{"norm_place": "pre", "attn_scale": 0.0884, "parallel_block": false, "init_std_up": 0.0312, "optimizer": "muon_variant", "lr_head": 0.00594, "max_grad_norm": 1.0, "batch_tokens": [65536, 131072], "doc_mask": true}
MLP neurons of a small language model. Each row is named by its layer, matrix (up: input weights; down: output weights) and neuron, and shows model dimensions 32-95. Each number is 128 + 24 x the weight over its row's rms, rounded and kept within 0 to 255.
Before each neuron's rows, "fires on" lists the tokens most often at its 100 highest values on Wikipedia text that the model never trained on; "fires before" lists the tokens most often just after its 100 highest values on Wikipedia text that the model never trained on.

fires on: " "
fires before: "0", "1", "q", " |\n\n", "4"
L11.up584 [148  91 141 149 128 144 130  89 144 127 122 124  89 101 137 121 117 103  54 156 126 132 164 143 107 118 130 154 133  91  69 146 134 130 118 108 126 148 133  99  78 132 120  82  93 126 144 120 127  88 112 117 108 154 134 148 102 122 154 119 114  90 126 116]
L11.down584 [109 114 114  92 141 160  97 147 123 133 149 165 111 135 135 132 112  93 150 133 150 143 148 159 150 123 134 123  68 136 127 130 198 141 126 112 118 119  81 123  79 117 122  88  93 158 107 171 109  92  86 121 116 116 162 135 107 170  78 154  92 105 121 134]

fires on: ":", "ively", "imately"
fires before: " ", " UTC"
L7.up346 [156 151  99 154 113 124 144 137  85 117  83 123 167 152 131 141 128 139 122  92 114 140 111 107 159 104 144 104 158 134 103 144 173 162 114 126 145  70 140 162 140 124 140 138 113 148 123 146 145 132 126 127 162 123 121 124 138 143 155 153 153 134 140  99]
L7.down346 [122 123 120 143 144 150 137 138 174 122 107 167 121 156  98 100 113 135 141 160 150 149 115 128  87 107 115 107 187 110 125 111  71 128 119 125 101 127 127 154 117 140 130 133 141 163 147  84  95 138 126 104 149 173 105  81 144 110 141 139 112 145 130 117]

fires on: "\n", " Year", ")\n", " Title", " now"
fires before: "-", " |", " ==\n"
L12.up719 [138 150 173 121 125 132 107 134  98 115 163  98 121 115 159  94 119  98 145 109 141 168 121 150 120 133 147 106 120 122 160 112 151 155 114  83 111 129 160 118 140 173 133 125 123 149 137 123 119 128 125  95 131 156 142 131  86 112 168 181 137 120 156 108]
L12.down719 [143 111 140 144 126 142 122 132 122 140 154 123 162 118 126  95 134 112 146 175 120 121 119 114 165  82 156 118 158 117 140 100 126  82 102 118 162 162 115 100 160 154 164 153  96 146 169 106 151 110 138 102 135 148 124 139 104 110 110 136 119 142 146 126]

fires on: "0", "p", "s", "d", "l"
fires before: ".", " |", "osed", " |\n", "s", ")\n"
L9.up609 [150  90 120 161 128  94 156 129 116 105 132 100 156  86 127 121 168 122 106  99 117 155 150 111 106 122 131 126 159 114 131  98 115  83 124 118 147  95 135  88 136 151 155 140 152  87 107 148 122 150 113 136 147 141 147 132  91 141 118 146  92 113 140 121]
L9.down609 [ 76  91  96 100 146 153  70  91 159 110 110 125 132 105 121 124  92 111 112  98 125 141  90 138 102 106 114 149 115 158 163 119 105 146 149 103 105 133 112 157 155 124 139 129 133 122 113 128 150 148 172 116 152 159 146 129 136 106  78 104 118 167 161 139]

fires on: " ", " |", "–", "c", " to"
fires before: " ", "0", "3", "1", " |", "2"
L4.up192 [126 150 153 131 108 140 122 157 144 135 123 115 121 147 151  95 142 140 184 137 121  98  80 162 150 158 112 162 137  96  87 160 128 127 136 139 123 103 148 128 122 114 126 120 109 147 109 130 100 100 100  78 119 139 116 163 135 107  85 170 123 116 100 133]
L4.down192 [149 133 134 144 114 142 126 170 145 147 136 125 118 134 102  90 142  93 150 121 158  95 127 133 123 110 116 113 164 118 117 166 113 115 109  94  80 101 170 200 112  98 131 123 147 143 133  89 149 119 120 122 143 135 138 139 108  87 120 124  92 147 126 122]

fires on: " |", ":", "ak"
fires before: " "
L11.up73 [125  95 136 133 124 115 127 120 142 114 139 106 113 102 102 135  88  75 144 106  77 132 119 122  96 119 109 131 107 117 140 138 123 105 131 109 166 174 146 145 207 126 127 165 179 109 136  98 118 114 143 107 139 137 139 109 153 128  96 135 126 120 127 102]
L11.down73 [124 123 123 126 154 163 127 117 151 118 117 149 113 120  61 153 140 145 102  92 151 121 168 111 137 160 101 129  98 148 116 145 139 152 139 141 123 104 120 154 143 162 169 103 157 129 119 128 124 145  98 123 141 142 127 117 143 115 105 155 147 148 103 123]

fires on: " ", "19", "ub"
fires before: "19", "20", "18", "e"
L9.up538 [107 152 149 141 152 105 101 158 124 107 130 157  96 160 130  85  97 116 101 113 118 135 138 127  84 148 148 142 150 109 169 112 170 116 111 100  81 127 136  95 128 141 128 147 153 142 108 121 113  86 140 123 119 129  73 149 102 141 148 157 115 126 166 110]
L9.down538 [132 100 167  97 107 146 115 135 137 104 161  95 142 143 105 134 167  99 130  75 156 154 105  89 152 101 123 123 155 145 127 126 134 143  95 131 122 158 130 100 155 124  58 134 107 111 113 136 120 133  78 129 133 139 132 146 104 108 111 148 176 129 112 144]

fires on: ")", "\"", "4", "20", " MF"
fires before: " |"
L12.up971 [145 145 106 115 169  86 123 134  95 100 116 158 121 138 131 111 111 131 113 124 114 160 141  96 144 108 153  80 111 102 136  89 136 116 176 124 125 172 122 131 133 128 167 137  75 179 148 161 144 127 120 160 119 119 128 133 127 122 140 142 113 129  90 138]
L12.down971 [193 160 117 112 136 150 150 120 136 122 136 114  87  74 115 121 184 139 127 145 135 138 145 146 151 152 131  80  77 159 122 161  82 139 119  90 112 110 125 117 128 149 141  90  80 146 125 180 109 126 110 137 122 130 147 122 165 152 133 137 147 142 134 117]

fires on: "==\n\n", " ==\n\n", "===\n\n", " ===\n\n", " |\n\n"
fires before: "|", "===", "-", "L", "The", "19"
L2.up557 [110 134 134 128 120 131 118 181 117 136  99 126 131 117 124 148 130 100 143 134 113 120 135 147 103  98 139 128 165 137 132 188  96 161 108 147  96 168 108 130 145 128 140 159 110 165 136 130 130 159 105 167  84 136 132 129 120  80 117 151 136 108 159  95]
L2.down557 [161 166 104 141 136 124 118 134 148 109 113 143 182 148 105 101 141 142 142 138 146 138 115 126 172 136 140 129 167 146 157 124 138 121 113 101 137 174 156 119 113 117 163 129  87 127 149 142 143 147 113 106  94 135 153 103 118 146 136 149 113 129  82 122]

fires on: ".\n\n", ".\"\n\n"
fires before: "==", "The", "In", "===", "S"
L9.up730 [125 146 162 114 141 124 119 100 155 136 147 159 127 157 119 136 132 105  97 111 151 134 129 165 124 106 162 116 130  86 114 124 124 123 128  44  81 159 146  94 143 133 134 155 147 105 132 148 128  72 136 140 141 122 129 130 130 148 112 134 154 124 118 103]
L9.down730 [139 111 141 153 115 125 144  79 130 127 168 143 121 176   9 137 127 157 104 109  93 120 134 172 127 147 139 145 103 136 133 125 153 104 137  81  47 121 115 110 109 139 121 131 136 116 136 145 168 126 103 136 124 133 171 134 108 131 112 131 131 137  87 134]

fires on: " |\n", "-", " Ar", "o"
fires before: "|", "|---|---|---|---|---|---|\n"
L7.up505 [141 127 138 182 101 170 126 135 142 121 177 137 112  81 103  88 128 134 106 122 144 142 117 112 151 116 140 117  68 127 173 129 144 132 133 108  84 107 132 153 152 129 152 131 138 117 131 133 172 138 123 141 134 142 104 109  97 134 148 157 145  89 133 110]
L7.down505 [135 151 114 139 127 120  74 127  84 146 136 105 103 122 117 140 102 116  74 137 149 169 104 147 145 109  84 130 133 180 136 127 101 123 133 132 136 141 127 155 123 161 112 119 178  91 115 125 103 115 121 138 140 115 102 124  82 142 141 139 160 145 119 158]

fires on: "5", "1", "4", "0", "9", "6"
fires before: " |", ",", "\n", "-", "°N", "+"
L2.up286 [143 130 128  97 134 154 144  98 122 153  82  98 122 167 123 136  94 162 147 124 143 136 122  96 110 132 149 125 113  92 133 115  47 145 123 131 130 129 134 152 124  89 147 109 167 143 138 160 125 104 135 111 109 101 128 118 122 150 118 154 132 111 128 139]
L2.down286 [130 118 115 120 189 166 172 130 151 124 145 134 147 105 141  66 138 106  83 120 100 143 144 143 126 123 113  99 122 172 125 133  66 145 125 132 107 133 138 184 147 105 142 128 145 133 157 144 154 148 119  89 148 156 157 123 105 155 129 143 155 130 147  98]

fires on: ".\n\n", ".", ".\"\n\n"
fires before: "==", "In", "The", "===", "S"
L7.up407 [145 137 140 125 131 154 150 123 152 173 134 167 147 154 103 106 111 113 139 133 122 114 170 177 103 147 158 112 114 116 135 138 170 149 172  48 129 138 118 110 113 170 130 148 148 112 121  97 107  95 123 116  99 156 110 147 142 145 106 110 179 131 127 118]
L7.down407 [102 143 126 144 135 127 125  89 153 138 132 151 156 176  34 135 150 119  99 106 104 124 131 140 122 129 159 145 143 133 116 131 143 127 139  69  66 134 154  89 124 139 133 169 108 100 151 153 138  91 111 139 113 125 109 150  96 139 104 135 138 141 111 130]

fires on: " ", "-", " |", " -"
fires before: "0", " ", "1", " |"
L3.up166 [115  84 128 130 120 128 117 163 146 114 125 152 131 210 148 125 107 130 110 122 181  98  98  96 123 133 129  73 123 116 110 172 121 133 113 168 159 143 119  92 122 119 137 115 142 167 146 144  51 126 102 134 124 143 175 113 159 122 122 143 170 101 131  95]
L3.down166 [151 155 134 141 106 163 113 162 151 155 157 122 140 173 117 117 141 125 127 111 181 136 117 103 127 153 127 164 142 146 144 123 108 106  86 181 115 115 163 163 110 132 127 100 141 167 109 134  98 105 115  77 135 129 138 132 150 111 142 131 121 129 148 114]

fires on: ".", "–"
fires before: "0", "2", "1", "9"
L12.up773 [133 138 164 128  84 117 144 147 130 127 114 105 133 138 176 140 120 125 144 148 112  86 114 134 142 140 157 107 112 108 120 130 120 145 101  92 108 160 126 128 164 148  68 146 128  73 143 166 167 127  79 122 120  95 142 136 117 138 158 141 146 145 161 101]
L12.down773 [106 114 116 121 115  85  69 100 157 164 116 141 130 131 168 157 157 162 151 119 149 145 143 166 128 116 170 157 114 121 151 101 106 145 145 121 151 152 117  99 122 150  69  67 123 129 172 102 151 125 131 164 127  86 105 171 130 148 124  95 153 138 129 117]

fires on: " of", " among", "l"
fires before: " the", " these", " his"
L4.up826 [193 146 126 150 116 115 154 113  87 125 147 137 127 126 142 128 164 150 135 134 141 116 129 116 108  98  95 116 117  99 167 162 141 140 126 157 104 126 143 111 115 127 142 119 114 164 145 146 162  94 134 130 122 113  73  97 135 109 103  94 103 139  86 107]
L4.down826 [157 130 154 107 116 116 129 152 102 124 157  94 128 122 171 183 173 130 111 126 125 146 106 124 177 112 122  97 159 153 136 112 121 128 141 136 147 170 127 151 108  94 118 107  97 142 112 138 146 143 126 172 104  99 130 158 148 106 161 172 130 153  78 115]

fires on: " |\n", ")\n", "\n"
fires before: "|", "-"
L3.up641 [118 165 159 172 152 115  86  99 134 141 171 117  95  80 131 135 115 118 140 171 140 133 107 149 109 103 124 150 181 143 112 113 110 102 113 150 126 131 171 134 128 130 122 116 132 144 103 114 171  76 169 109 155 148 102 115 104 119 118 121  92 130 120 101]
L3.down641 [136 174 153 138  93 129  85 121 166 110 130 119 124 130 132  97  64  65 151 149 140 152 104 153 124 119 111 155 100 192 100 148 103 115 133 130 121 113 161 120 150 112 147 132 145 135 100 137 177 110 142  99 118 136 128 171 133 115 133 164 110 133 148 129]

fires on: " ", " (", " the", "==="
fires before: "20", "19"
L12.up341 [ 95 165  84  71 105 106  88 141  98 136 134 110 141 170 137  89 122 122  65 101 142 143 137 140 114 155 172 125 109 114 147 100 126 123  98 144 110 152 142 125 124 106 122 113 137 101 115 138 135 100 127 129 124 123 135 126 123 139 109 153 145 146 188  96]
L12.down341 [151 162 149 126 150 114 116 107 114  74 122  38 119 124 136 102 115 146 128 144 112  92 134 167  89 183 110 131 148 134 138 166 168 144 138 150 107 165 132 142 124 102  73 137 187 130 149 108  93 113 139 110 123 124 140 150 122 127 109 131  88 154 122 103]